config = dict(
    hidden_size=448,
    vocab_size=8192,
    bias='none',
    tie_word_embeddings=True,
    decay_fraction=0.822,
    max_steps=14577,
)
MLP neurons of a small language model. Each row is named by its layer, matrix (gate and up: input weights) and neuron, and shows model dimensions 368-431. Each number is 128 + 24 x the weight over its row's rms, rounded and kept within 0 to 255. A neuron's up and down rows have the sign that makes its largest values positive.
After each neuron's rows, "fires after" lists the tokens most often just before its 100 highest values on Wikipedia text that the model never trained on. A number after a token or word is its count.

L12.gate536 [112 146 129 118 149 113 134 104 108 178 135 107 121 118 127 144 143 102  99 144 137 108 144 121 152 118 179 128 118 175 123 145 141 175 173 104  90 107 155 133 137 111 125  91 155 149 137 160 128  96 140 131 119 144 133 181 103 146 143  90 154 126 122 136]
L12.up536 [ 89 130 136 111 122 116 121  97  99  91 117 158 122 150 142 144 109 108 122  88 154 127 106 135 110 157 153 141 180 109 128 121 121 110 132 142 179 102 104 117 118 171 152 160 125 137 155 151 152 105 116 119 133 100 131 139 132 141 100  59 128 100 126 151]
fires after: " |" 42, "|" 9

L12.gate447 [138 119 168 107 145 100 124 100 106 148 173 119 139 167 145 114  95 109 102 117 148 140  88 102  73 158 132 106 168  82 158 139 120 109  88 103 158 108  94 113 105 144 162 139 122 174 125 129 120 119 114 155 158 122 125 121 125 172 152 141 126 130 121 164]
L12.up447 [108 142 147 174 103  79 127 110 104 155 161 106 149 128 100 173 139  97 141 116 115 166 123 113 111 134 125 141 123 134 145 125 126  84 179 113 116 107 175 125 113 142 103 184 157 111 116 152 107 133 151 143 103 106 150 111 152  81 117 136 132 103 119 129]
fires after: " |" 49, ";" 49

L4.gate46 [121 124 148 129 102 144  95 122 159 122 113 121 139 150 144 174 152 146 116 148 140 107 160 161 113 113 135  71 103 116 143 125 131 204 102 101 103 112 136 131 135 129 164 142 136 113 139 142 120 142 141 129 156 125 138 157 159 126 145 128 152 101  95 128]
L4.up46 [137 126 130 143 118 166  94 119 200  93 113 129 131 133 162 122 101 165 149 128 101 119 164 166 156 150 156 156 127 193 130 152 132 121 130  88 122 120 133  93 137 120 156 128 136 131 142 130 130 142 125 133 142 144 111 142 142 141 145 139 105 140 131 134]
fires after: "," 49, " and" 7, "." 5

L9.gate884 [111 164 176 131  76 127  92  87 128  96 108 147 151 148 151 131 154 125  97 107  81 118 135 148 133 135 129 118 135 121 133 124 105 149 123 134  87 129 140  92 143 113 103  62 155 119 130 102 129 103 120 128 143 145  82  94 111 148 142 132 150 164 146 108]
L9.up884 [104 113 144 132 170  90 153 104 110 135 151 108 126 136 135 113 111 148 137 163 124 131 121 112 137 156 147 142 109 124 151 144 140 155 173 105 120  75 122 118 157 120 107 154 115 140  68 122 142 155 202 115 143 108 130  91 150 146 127 101  89 113 134 135]
fires after: "," 36, ";" 8, " The" 8, ")" 4

L4.gate347 [175 132 163 112 125 142 121  71 129 159 128 127 133  95 140 137 158 103 117 152 141 130 111  89 152 139 125  91 102 114 149 173 128 164 115 131 130 191  82 114 140 145  73  76 106 111  76 143 136 109 121 158 106 151 147 103 155 118 149 127 157 116 134  80]
L4.up347 [137  87 119  90 150 132 121 160 166 124  99 146  86 131  91  98 109 135 104 135 165 159 140 139 132 168 115 117 131 133 116 132 161  84 116 135 131 111 158  91 159 148  75 116  97 132 127 131 130  66 124 109 157  89 103 138 147 114 124 135  99  95 120  83]
fires after: "." 20, " |" 12, "|" 10, "\"" 8, " a" 7, " first" 6

L11.gate345 [127  99 169 138 109 117 126 134 104 114  98 105  75 164 121 160 146 139 110 112 144  86 117 113 146 129 124 162 107  99 105 210 111 125 133 120 138 124 142 103 143 125 129 151 111 159 152 152 128 129 139 129 106 113  91 123 105 141 128 148 144  78 141 124]
L11.up345 [ 91 124 150 127 152 150 121 105 173 114 131 151 110 127 111 132 147 111 112  55 130  95 129 155 141 117  98 153 133 137 113 125 186 138 136 120 154 106 117 147  72  97  73 161 116  86 125 166 159 150 122 127 123 112 136 140 137 102 120 121 102  97 134 134]
fires after: "\n" 33, "." 17

L11.gate444 [160 144 122 126 168 119 123 153 136 149 108 106 104 119 117  79 115 143 227 102  83 149 119 140 105 128 121 130 130 103 165 113 133 127 115 163 138  95 114 167 111 126 111 113 108 104 110 141  80 135 183 132 164 140 121  99  82  98 117 162 140 172 116 131]
L11.up444 [ 95 157 149 145 102 105 169 145 111 150 134 152 130  85 143 108 160 112  99 138 144 132 121 104 116 144 138 154 166 125 126 158 112 116 197 136 116 134 182 154 141 121 144  95 149 173 138 114 139 134 122 110 148 126 115 109  62  82 108 161  94 136 139 103]
fires after: " |" 26, "|" 13, " -" 11, "." 7, "," 6, ":" 5

L11.gate602 [137 133 118 133 107 157  74  97 138 147 100 123 142 142 120 136 134 133 107 122  91  71  99 146 126 100 126 163 104 133 103 103 126 138 144 112 124 139 142 135  98 100 120 108 123 109 140 117 133 126 149  97 163  92 169 132  97 100 128  83 115 143 158 143]
L11.up602 [133  65 119 113  88 108 109 158 110 155 130 125 169  86 107 136 134 165 118 117  70 141 126 126 128 166 126 112 112 154 106 129 144 172  94 133  75 168 141 117 100 185 129 146 115 128 120 124 108 103 150 105 121  99  99 107 130 129 124 115 169 140  90 108]
fires after: " |" 22, "-" 15, "|" 13, " the" 10, "=" 5, ":" 5

L9.gate676 [173 120  96 112 160 117 134 187 108 134 168 152 120 131 166 134 177 134 118 133 106 119 140 157 117 125 129 119 149 119 102 157 128 139 131 152 130 126  99 112 142 100 132 118 114 141 156 116 143 102 140 152 128 107  94 104  95 102 141  84 138 129 122 164]
L9.up676 [119  99 100 128 148  94  89 149  84  84 154 162 108 144 154 135 153 143 145 143 113 129 132 105 166 163 147 113 127 145 120 160 108 114 106 107 135 127  98  70 176 105 122 107 165  85  92 130 110  88 133 167 159 156 118 109 107  68 166 115 129 148 147 149]
fires after: "–" 49, "," 9, " until" 8, " to" 5, "-" 4, "19" 4

L8.gate630 [122 134 138 171 129 116 140 133 151 136 116 143 127 127 146 122 112 134  83 127 135 118 102 116 155 130 120  84 104 162 100 115 136  81 153  72 140  96 183 132 135 171 125 122 131 122 117 122 104 139 129 143 106 153 128  80 131 148 152 115 127 139 124  80]
L8.up630 [125  99 101 119 153 142 152 107 161 104 107 143 137 101 158  93 139 123 120 146 152 145 135 140 139 171 157 137 123 166  99 113 182 110 150 151 141  99 101 146 151 126 135 116  85 102  85 136 160 135 136 153 118 157 122 152 122 115 135  88 100 147 123 113]
fires after: "|" 28, " |" 25, "_" 6, " h" 6, " with" 4

L8.gate443 [ 85 131 157 126  83 130 158 128 118 110 126 124 147 110 134 140 121 109 129 132 119 167 107 176 123 120 132 101 142 141 101 135 160 156  81  93 132 114  78 106 102  94 148 123 105 137 129 140 122 105 117 156 138 171 113 107 138 146  99 123  84 112 138 154]
L8.up443 [ 66 214 128 143 105 133 126 103 150 116 162 104 159 101 138 147 150 143 102 130 153 125 125 144 130 137 133 107 156 157  98 112 164 161 139 103 116 147 114 100 128 122 127 145  94 134  96 154 127 144 162 177 131 141 101 122 141 105 136 152 101 154 113 108]
fires after: " |" 24, "s" 11, "  " 8, "es" 4, ")" 4, ";" 4

L11.gate456 [162 144 119  95 108 151  93 139 111 104 128 135 105 118 142  66  83  72  95 160 162 126 145 109 138 158 111 112 121 109 113 127  83 113 114 108 137 141 109 108 135 135  76 118 154 123 173 138  93 117 108 156 138 130 119  70 110 172  92 110 154 106 107 125]
L11.up456 [124 122 124 133 137 148 116  98  97 152 128 119 141 122  78 102 113 125 154 144 120 101 157 163 133 128 132 147 169 140 186 115 134  99 105 164 119 120 115  76 151 157 120 147 121 141  83  98 137 153 102 107 112 135 162 128 152 132 160 123 104 121 160 148]
fires after: "|" 62, " |" 8, " a" 5

L18.gate439 [120 136 122 163 105  97 121 142 135 120 135 115 136 103 181 112 148 120  92 139 146 137 111 129 168 139 163 131 165 135 129 161  85 149  86 115 107 124 101 123 116  78 118 127 109 123 179 157 129  74  81 115 116 130 143 122 116 173 106 141  85 147 115 119]
L18.up439 [112 135 153 166 125 100 132 104  93 160 107 152 142 146 161 102 139 130 133 114 151 147  72  91 141 108 179 152 138 157 168 112 108 139 125  77 139 128 127  76 110 164 116 111 124 133 146 127 132 170 160  88 112 107 130 129 102 140 153  96 122 123 159 127]
fires after: " |" 60, "|" 16, "," 5

L8.gate249 [144 105  93 102 127 103 113  74 129 138 174 129 145 149 113 142 141 118 126 121 144 105 154 141 149 157 100 104 118 152 145 132 111 120 117 132  82 140 145 130 132 135 137 129 163 122 143 205  93 121 142 119 127  79 108 144 163 116 117 130 140 136 109 111]
L8.up249 [127  78 117 126 134  98 121 102 143 103 102 100 139 130 100 163 103 194  95 133  94 104 104 146 157 156 137 156 187  95 141 164 116 121  98 128 140 144 137 113 131 128 141 155 161 183 131 122 152 105 122 137 124 145 131 140  93  94 134 133 156  85 128  93]
fires after: "  " 39, "." 9, " 1990" 6, "5" 5

L10.gate125 [140 128 190 101 104  67 127  92 148 147 121 124 136 114 145 142  86 120 155 138 137 140 110 119 114 128 125  86 135 144 127 162 127 182 144 143 117 123 124 108 141 106 107 122 170  91 113 141 128 118 157 118 123  89 139 146 117 145 116 179 155  89 136 116]
L10.up125 [164 135 105 160 128 141 170 171 109 147 108 125 124 115 142 197 184 160 110 104 123 142 132 105 151 118 113 129  90 143 158  99 114 159 126 156 108 150 117  94 140 141 128 173 149 107  92 127 121 123 152 184 134 166  96 123 100 147 127 139 144 139 134 102]
fires after: " |" 31, ";" 13, " Squadron" 11, " and" 6, "," 6

L8.gate607 [ 95 153 117 147 183 137 133 119  99 141 156 102 135 107 113 139 102 142 144 131 112 126 107 117 115 129 144 126 139 168  94 141 143 131 137  94 155 144  90 118 126 115 101 100 137  90 122  85 156 119 116 129 135 166 147 132  81 148 109 118 111 111 106 101]
L8.up607 [127 136 138 164 116 143 115 137 156 137 110 129 137  94 106  97 145 113 133 109  91  61 108 118 169  92 128 104 161 127 129  86 126 134 115 105  92 120 102 152 155 145 126 154 132 110 101  90 174 108 124 181 129 146 118 101 138 135 124 122 140 129 120 181]
fires after: "-" 43, " Der" 10, " The" 7, "|" 5, " Master" 4

L12.gate362 [110 159 171 139 154 167 145 130 141 129 120 128 164 147 120 137 146 101 136 107 101 136 139 180 121 144 107 103 100 131 147 169 147 108 120  68 118 170  95 122 119 139 140  93 153 111 111 140 126 163 152 134 118 135  78  88 132 145 167 123 134 103 125 109]
L12.up362 [115 165 151  98 113 134 132 137 159 151 114  93 167 142 165 147 133 137 119  70 139  98 137 144 134 129 155 126 101 121 137 117  95 108 143  97 169 137 131 142 178 118 143 144 120 143 145 120 136 141  88  90 124 126  95 139 166 110 112  52 113 157 112 114]
fires after: "-" 34, "\n\n" 10, " (" 7, " José" 5, "\n" 4

L18.gate393 [106 150 101 118  79 165 131 146 181  86 120  94 145 134 167  88  61 121 101 125 112 149 125 113 132 105 143 120 142 123 101 131 156 159  99  93 109 120  90 109 159 131 158 141 152  98 140  97  99 142 140 161 111 160 107 134 119 123  91 123 108 119 108 143]
L18.up393 [113 126 124 151 165 125 134 102 120 164 134 135 127 122 105 102  89 126  86 128 108 114 127 102 133 131 108 128 134 119 124 123 116 129 101 138 106 117 119 129 154  99 167 149 150 140  98 155 131 137 129 171 110 117 137 113 158 151 140 100 124 145 140 139]
fires after: " |" 59, "|" 6, "," 5

L11.gate467 [110 135  98 144 144 107 183 110 111 108 131 104  95 137 174 133 153 120  97 121 109 187 119 143 165 135 161 133 149 163 130 157 165  85 128  78  58 149  97 173 152 130 140 137 152 122 173 124 100 124 146 123 110 151 125 159 114 147 193 145 136  99 121 199]
L11.up467 [146 133 126 153 188  83 124 145  73 152 128 130 112 149 141 108 144 108 131 155 136 114 159 100 125 148 158 151 145 128 119 133 142 125 129 144 112 110 158  94 127 132 124 129 116 116 128 123  79 142 114 124 119 153 152  95 113 128 126 115 163 122 120 114]
fires after: " in" 38, " until" 8, " to" 7, " since" 5, " 15" 5, " 18" 4

L8.gate790 [131 135 125 165 116 125 121 112 106 131 137 121 155 137  77 117 148  83  81 114 126 119 117 117 150 113 121 160 125 165 100 126 108 115 119  97 103 144 127 117 125 114 119 145 171 158 166  82 121 111 129 135 138  94 150 135 116 137 127 115 138 139 163 139]
L8.up790 [ 97 109 126 152 132 137 133 138 175 128 117 130 167 111 116 128 135 111 113 113  89 143 120  98 126 157 132 161 155 152 114 125 104 140 100 162 139 112 130 162 143 132 123 139 157 115 150 112 140 144 128 114 113 147 115 149 143 135 150 130 119  87 110 137]
fires after: "19" 29, "born" 15, "," 15, " in" 6, "|" 4, " 18" 4

L8.gate513 [160 116 168 140 115 133  82  90 140 135 151 169 125 101 113 154 123 154 150 126 123 134 130 162 126 111 145 124 127 142 139 111 135 113 114 151 119 141 114 118  92 181 146 147  86 122  80 125 128 137 109 106 121 135 127  78 189 152 119 132 128 145 111  90]
L8.up513 [131  98 118  95 108 145 114 133 143 143 142 130 110  92 133 130 132 138 114 129 102 159 126 136 150 115 153 103 154 149 166 132 130 121 138 153 150 141 109 143 133 116 123 131  76 144 130 136 143 149 138 123 161 129 110 117 143 133 144 120 145 119  95 156]
fires after: "," 61

L4.gate319 [149  94 184 144 112 137 119 142 125  97 108 115  95 116 138 133 103  85 113 138 124 103 145  96 108 111  96 135 119 115 156 138 166  94  97 126 171 177 131 157 128 147 127 140 106 135 157 164 126  92 161 121  70 147 136 120 147 143 160 123 100 147 120 114]
L4.up319 [116 141 104 134 117 116 147 171 171 116 100 141 111 137 130 132 133 126 102 107 114 123 111 148 115 142 121 120 148 109 144 126 126  96 139 105 152 157 100  89 100 131 116 127 110 112 106 132 158 121 135 127 145 118 122 117 141 140 109  93 126 151 107 150]
fires after: "." 30, "\n" 14, " Silver" 9, " Gold" 4

L8.gate101 [128 115 141 147 127  83 180 126 112 126  76 124  67 142 115 144 132 146 113 169 131 122 142  92 157 103 135 163 130 143 118 139 117 118 161  89 158 149 101 102 163 125 149  99 108 132 153 150 131 112 197 172 124 103 108 122 100 171 104 123 173 132 127 107]
L8.up101 [112 131 152 140 152 119 119 137 159 177 146 116 102  96 142  93 140  64  83 126 122 106  69 130 104 146 141 123 150 123 130 137 134 111 103 120 149 105  77 112 163 109  65 139 154 121 131 131 117 114 160 114  92 161  91 135  98 128 144 130 132 140 164 156]
fires after: " in" 19, " the" 17, "," 11, ":" 11, " In" 6, " a" 5

L10.gate499 [106 136 136  94 147 150 132 132  92 131 127 115 136  95 170 156 110 142 102 108  95 124 113  99 103 128 114 113 154 114 126 133 122 126 165 170 140 182 107 128 104  95 106 124 120 122 143 116 125 177 133 105 151 115 144 130 113 105 131 105  92  81  94 147]
L10.up499 [176 110 138 109 100 103 161 103 124 111 123 102 122 139 119 115 122 131 147 122 140 158 151 110 122 190 143 146  99 181  92 158 117 163 162 133 110 121 114 116 116 106 152 158 170 123 124 150 100 145 139 120 139 164 108 116 144 117 119  99 156 174 132 129]
fires after: " (" 27, " the" 12, "," 12, " in" 10, "19" 6, "\n\n" 5

L11.gate195 [ 88 141 155 149 107  83 121 123  94 131 127 147 104 144  96 144 137 111 110  99 136 139 147 105 131 148 159 126 159 145 136 154 145 137 144 130 113  94 101  95 128 115 149 141 152 121 155  94 145 109 134 103 121 119 158 133 103 110 131 116 140 100 163 129]
L11.up195 [141 168 149 109 128 102 133 118 146 159 165 139 122 145 110 137 130 106 141  81 131 115  89  91 118 152 129 170 129 144  81 131 120 109 146 119 135 101  91 150  58 174 171 155 139 105 157 100 168 122 118 133 104 103 130  67 154 154 123 148 120 162 129 161]
fires after: "\n" 50, " in" 8

L10.gate544 [ 47 166 114 135 172 131 135 130  78 106 149 127 132 132 124 130 165  98 141 113 129 112 130 109 107 194 150 116 132 158 119 145 119 114 156  96 134 150 160 141  74 124 160 164 162 104 110 133 133 107 140 145 148 156 129  73 148 149 141 130  92 126 134 130]
L10.up544 [137 130 132  60 126 107 111  86 133 178 131 113 115 132  92 155 128  93 118  95 141 109 141 102  89 103  92 145  95 139 112 126 171 133 154 129 121 117 146 101 119 152 115 121 108 128 148 129 147 141 119 138  78 142 144 134 159 145 134 123 159 102 109  94]
fires after: "." 30, "\n" 21, " 3" 6

L17.gate239 [ 89 186 165 154 157 127  84 138 134 131 116 134 101  88  89 124  69  99 124 138 102 119 125 127 130 136 137 120 153 142 146 112 125 107  75 147 101 134 120 133 166  96 147 106 133 104  98 136  93 150 136 164 150 158 139 139 131 141 173 124 173 159 118 134]
L17.up239 [128 163 180 169 113 163 110 125 123 155 122 115 134 133 126 116 110  97 114 169  95 159 135 118  84 119 142 145 140  78  69 131 135 108 153 139 113 144 151 152 140 141 128  93 122 129 139 141 143 122 108 119 129 125 120 149 106  84 150 169 102 103 101 160]
fires after: "." 41, "=" 22, ")" 13, " |" 5

L11.gate323 [133 107 183 106 125 130  86 160 142 106 175 113 159 128  69 130 124 160 126 136 185 129 109 132 112 145 109 119 117 167 119 163 151 100 182 109 150 163 160 125 130 116 156  98 122 172 156 111 134 146 138 133 128 125 149 119 132 122 141 139 103 100 130 106]
L11.up323 [102  85 134 105 116 146 134  94 181  92 145  96 134 137 104 130 132  82  92 142 153 145 119 122  90 162 140 146  99 131 134 159 128 108 134  94 143 125 131 150 105 135 125 110 116 118 163 108 137 115 159 115 105 158 132 103 159  83  99 115 120 168 167 140]
fires after: "/" 13, ":" 11, "ps" 11, " |" 11, " h" 8, " Website" 7

L12.gate96 [ 96 131 144 113 150 184 138 133  78  90 146  87 113 117 161 136 196  99 116 145 136 119 114 127 164 154 130 121 171 124 155 128 146 161 122  84 101  91  96 126 138 146 120 161 112 132 139 163 160 114  91 153 149 134 145  76 123 109 110 172 164 136 141 154]
L12.up96 [ 91 143 162 152 143 121 113  75 145 119 198 141 125 120 114 136 169 130 139 133 132 116  94 144 125 123 153 129 162 148 109 122 126 148 114 128 139 126 115 141 137 120 138 144  96 108 125 138 166 140 120 165 129 173 145 144 167 101 137 101  73 173 127 149]
fires after: "|" 31, "-" 29, " |" 21

L13.gate135 [135 102  98 125 147 124 143 117 108 140 113  99 121 176 129 134 143 119 139 132 101 128 128 104 132 101 120 109 144  89 111 108 137 147 129 179 125 130 135 130 137 146 133 106 137 107 146 119 175 198 148 140  92 177 117 104 114 138 124 132 139 138 161 122]
L13.up135 [141  82 141 118 115 127 169 152 155 141 121 137  82 143 117  99 137 141 124 170 130 140 102  87 117 126 129 110 134  94 132 126  85 111 123 113  62 110 108 113 163 113 135 115 104 112 127 165 160 142 143  91 114 143 195 144 134 127 143 175 143 111  98 155]
fires after: "," 33, " |" 21, ";" 9, " in" 4

L10.gate844 [148  93 156  80 122 177 111 119 153 169 136 145 120 151 105 149 147  93 175  77 127 106 103 111 157  88 128 153 132 126 163 103  98  89 121 124 109  81 151  96 102 141 134 118 155 155 134  96 117 163 109 145 127 108 159 119 140 138 143 115 108 110 131 152]
L10.up844 [147  71 149 125 138 113 122 155 130 141  89 147 111  98 103 146 114 148 137 124 149 142 109 119 170 115 105 100 118  82 122 158 162 123 126 127 103 126 113 128 178 137  99  95 134 109 136 153 136 106 132 115 159 134 168 117 137  96 158  93  78 123 161 112]
fires after: " |" 48, ";" 8, " and" 5, " /" 5

L11.gate46 [110 126 114 182 128  56  82 133 129 164 143 120  91 147 130 134 126 125 128 170 131 117 102 132 142 111 117 155 151  93 155 123 148 149 163 153 105 113 106 123 155 116 127 113 106 102 118 119 120  88  98 139 113 119 100 139 165 112 139 101 133 140 111 179]
L11.up46 [123 143 104 178 136 128 155 129 135 130 138  98 172 100 159 153 125 124 121 148 115 156 155 142 105 153 134 129 142 107 142 143 102 157 131 161 111 100  87 111 126  93  91 161 154 106 100  97 137 130 122 132 171 131  99 115 115 115 142 138 129 149 120 151]
fires after: " |" 27, "-" 19, "|" 7, " (" 5, "," 4

L4.gate229 [ 92  97 104 130  78 161 137 134 177 144 129 118 100 134 118 136 148 117  91 112 118 163 161 161 151 146 147 107 133 100 221 105  81 152 152 150 111 129  98 164 182 106 197 141 108 136 150 129 107 127 144  93 168 149  95 116 133 123 143 109  86 135 103 105]
L4.up229 [100 146 168 163 100 107 153 169 168  87  94 139 142 125 159 149 109 143 115  71 156  95  88 128 109 120 148 103 107 147 119 160  90  78 144 183 145 142 128 123 163  92 177  85 119 121 120 128 110 154 136 148 132 133 123 110 101 128 136  86 167 114 110 147]
fires after: "\n\n" 39, "\n" 26, " Party" 9, " Player" 5, " Year" 5, " Born" 4

L16.gate756 [ 75 147 122 107  83 115 147  97 172 152 150 107 130 102  96 132 115 111 145 122 142 118 138 113  94 148 119 132 142 125  96 143 165 103 102 131 179  78 147 144 139 129 123 131 142 113 143 153 131 173 158 102 140  83 155 115 107 136 140 142 114 112 125 160]
L16.up756 [161 106 123  96  80 107 145 137  99  79 148 102 141 124  80 168  92  96 135 148 161 130  99 133 144 154 139 143 120 126 143 155 138 102 125 114 131 156 130 122 128 137  94 175 132 119  93 106 166  92 165 149 112 157 108 132 107 145  60  84 115 107 129 130]
fires after: ";" 54, " |" 21, " +" 5, "+" 4

L4.gate678 [134 140  79  95 125 128 133 137 129 138 140 118 131 126 158 119 143 130 133 121  94 143 149 141 145 119 135 147 138 153 128  99 113 170 168 121 155 129  97 127 131 101 165 136 158 148 117 182 105 150 124 114 137 183  87 133  80 123  85 140 112  67 110 104]
L4.up678 [110 126 123 106 115 129  85 165 150 135 137 143 119 128 118 135 135 153 125 167 104 147  95 132 133 150 141 128 147 115 119 123 144 144 134 103 168  97 105 129 138 113 138 125 161 120  98 139 122 152 160  88 133 133  98 126 138 103 122 144 134 114 147 139]
fires after: "." 38, " |" 16, ")" 13, "|" 10, "\"" 5, "\n" 5

L10.gate789 [100 128 155 112 133 109 128 149 131 134 103 135 160 105  94 114 147 102 114 138 132 133 110 130 121 131 132 140 177 151 127 110 134  76 112 107 109 143 115  82 130 130  96 150  96 121 102 117 123 114 102 171 144 116 153 137  99 126 148 169  95 118 130 143]
L10.up789 [145 122 102 200 138 160  79  97 141 110 101  69 119 123 171 149 120  91 133  45 127 101 129 106 142 131 150 107 131 104 172 143 152 123 138  85 122 153 148 121 112 166 157 125 128 104 120 158 146 149 135 120 101 115 132 108 136 136 135 128 125 118 146 128]
fires after: "|" 60, " |" 30, "-" 10

L4.gate117 [110  96 122 116 128 151 130 185 151 162 163 126 141 163 138 114 158 149  87 124 119 156 136 136 172 103 148 115 169 122  85 152 103 156 148  95 106 121 148 135 130  97 128 119 108 117 137 174 115  88 119 141 144 194 118 112 108 130 113 148 164 155 171 106]
L4.up117 [132 133 104 121 158 127 123 106 122 122 148 182  96 116 115 129  69 154 170 123 117 132 130 153 115 118  88 120 126 136  89  86 137 116 162  54 109 113 130 133 137 103 122 112 122  87 111 176  81 163 130 109 167 152 109 125 146 178  92  87 124 134 150 132]
fires after: "  " 46, "." 8, "\n" 5, "\"" 4

L9.gate661 [ 77 153 125 126 137 180 150 112 104 146 148 184 137 137 119 127 129 131  78 167 103  98 121  93 111 117 128  95 146 134 126 172 139  91 136 165 130 102 140 136 160 101 160 110 138 172 120 163 145 144 169 139 152 129 151 113 169 136 105 150 176 170  96 145]
L9.up661 [127 151 148 158 103 137 118 152 134 120 128 191 110 115 134 119 136  97 110 108 153 154 144 145 129 119 132 133 161 121 124 131 131 119 138 131 120 111 121 139 131 118 132 177 138 115  93 159 129 129 114 174 131 125 144 122 125 116 129  97 129 166 119 108]
fires after: ";" 45, " |" 14, "|" 9, "16" 6, ":" 5

L11.gate890 [152 117 143 180 131 100 107 112 101 126 115 105  71 132 132 104  96 140  94  98 162 147  96 130 109 104 137 114 127 134  83 128 155 116 113 104 126 158  98 132 108  71 114 122 122 138 205 121 121  99 137 133  92 188 155  96 133 122 100 127 123 159 142  98]
L11.up890 [101 160 124 137 149 140 110 124 169  97 105  87  97 142  69 115 123 121 122 141 152 140 129 160  98 144 127 135 145 186  77 143  81 160 125 145 175 136 149 141 123 111 100 111  75 122 151 153  99 140 153 108  93 106 164 106 141 111  88 138 103 129 124 116]
fires after: " |" 22, "-" 17, ":" 7, " by" 4, " and" 4

L9.gate802 [133  91 121 136  94 167 105 107  90 174  83 137 122 143 136 100 143  82 113 126 111 105  81  57 130 131 152 139 168  92 130 131 129  94 137  98  89 127  76 141 119  67 127 118 102 100 130 170 142 137 136 142 118 171 105  86 117 152  91 148 108 141 128 134]
L9.up802 [131 126 137 117 100 111 186 137 124 136 118  67 191 109 114 156  93 174 139 145  99 130 140 132  68 170 121 135 125  76 145 118 135 169 154 191 159 165 161 148 133 149 141 159  92 126 122 178 117 153 118 160 118 112 108 149 116 113 133 136 159 162 107 100]
fires after: ";" 40, " |" 17, "\n" 10, "\n\n" 9, "=" 7, " \"" 5

L9.gate327 [102 112 134 149 174 137 129 116 105 117 148 153 125 124  80 102 161 120 135 133 100 128 148 118 124 112 132 166 140 147  96 118  87 134 121 123 166 136 103 136 121 116 163 159 144 110 138 137 119 137 123  67 124  93 147 117  82 107 116 128 129 147 113 137]
L9.up327 [117 115 112 148 108 146 134 176 110 123 135  94 143  71 125 132 130 168 155 161 100 134  93  97 148 102 125 115 155 130 161  90 180 131 133 112  90 124  94 120  79 143 135 171 126 123 122 144 127  99 103 118 128 128 108 157 135  95 120 174 122 118 117 146]
fires after: "°" 15, " m" 13, ":" 12, "-" 12, "″" 10, "ps" 5

L10.gate388 [ 89 151 147 214  94  97  67 159 138 144 165 143 155 144 112 111 130 125 114 143 128 171 150 143 180 144 113 116  92 163 111 110 123 100  79 110 112 135  87 148 108 115 142 114 112  98 178 102 110 121 130 147 138 134 130 181 175 131 143 144 147 150 178 144]
L10.up388 [161 133 103 135 139 141  99 127 135 124 142 111 140 137 104 113  87 140  98 132 115 138 133 143 135 102 103 138 149 194  85 164 138 137  96 153  99 120 119 134  78 158 119 152 110 113  41 115 168 108 123 118 121 144 101 103 105 101 144 127 119 129 104 115]
fires after: " |" 26, "|" 22, "17" 5

L13.gate422 [122 156 149 144 126 139 102 116 162 155  90 118 131 132 107 154 180 144 123 105 147 133 156 119 123 135 160 114 178 147 123 127 123 141 150 122 167  87 142 121 106 123 127 125 130 140 134 124 114 127 107 148 164 113 121 163 108 132 153 141 115 107 132 168]
L13.up422 [137 144 132 149 111 102 120 131 126 122  97 126 164  98 136 132 115 148 114 122 129 138 138 125 121 136  91 120 152 120 155 116 137 128 139 178 139  60 164  92 125 132  79  84 122 189 124 101 112 128  96 137 137 126  94 123 123  94 127 128 152 147 156 116]
fires after: " the" 25, " The" 13, " person" 4, " and" 4, " a" 4, " gene" 4

L17.gate743 [110 123 136 180 129  81 140 120 131 153 108  79 115 158  98 132 136 143 119 106 104 145 126 155 145 135 126 121 124 160 149 170 125 128 107  94 155 131 147 112 134 136 129 128 153 145 108 100 121  99 134 125 131  96 132 192 121 114 139 143 157 148 129 121]
L17.up743 [134 114 160 162 137 109 111 116 122 139  91 121 141 132 134 121 144 120 115 117 155 110 118 117 124 145 136 136  95 110 137 143 130 129 135 184 147 182  99 100 126 130 144 102 140 166 136 134 129 118 126 151  79 126 161  96 103  83 101 121 139 155 119 189]
fires after: " the" 28, " his" 11, " a" 5, " first" 5, " (" 5, " and" 4

L9.gate746 [104 133 163 146 119 149 112  83 190 181 136 150 142 117 125 121 177 162 173 101  88  99 128 129 133 148 150 117 136 122 157 119 141 131 146 165 153 132 122 119 187 118 127 165 126 116 144  96 161 128  91 141 124 135 119 157 104  98  89 134 127 131  97 123]
L9.up746 [139 153 114 139 164 139 102 125 137 152 177 124  84 100 140 134 130 150 128 122 128 150  94 149 108 133 143  63 141  92 140 112 126 129 143 132 129 116 105 106 142 115 112 116 110 157 137 157 157 148 139 124 151 111 139 141 129 142 120 124 102 131 123 169]
fires after: "." 29, "," 26, "ed" 4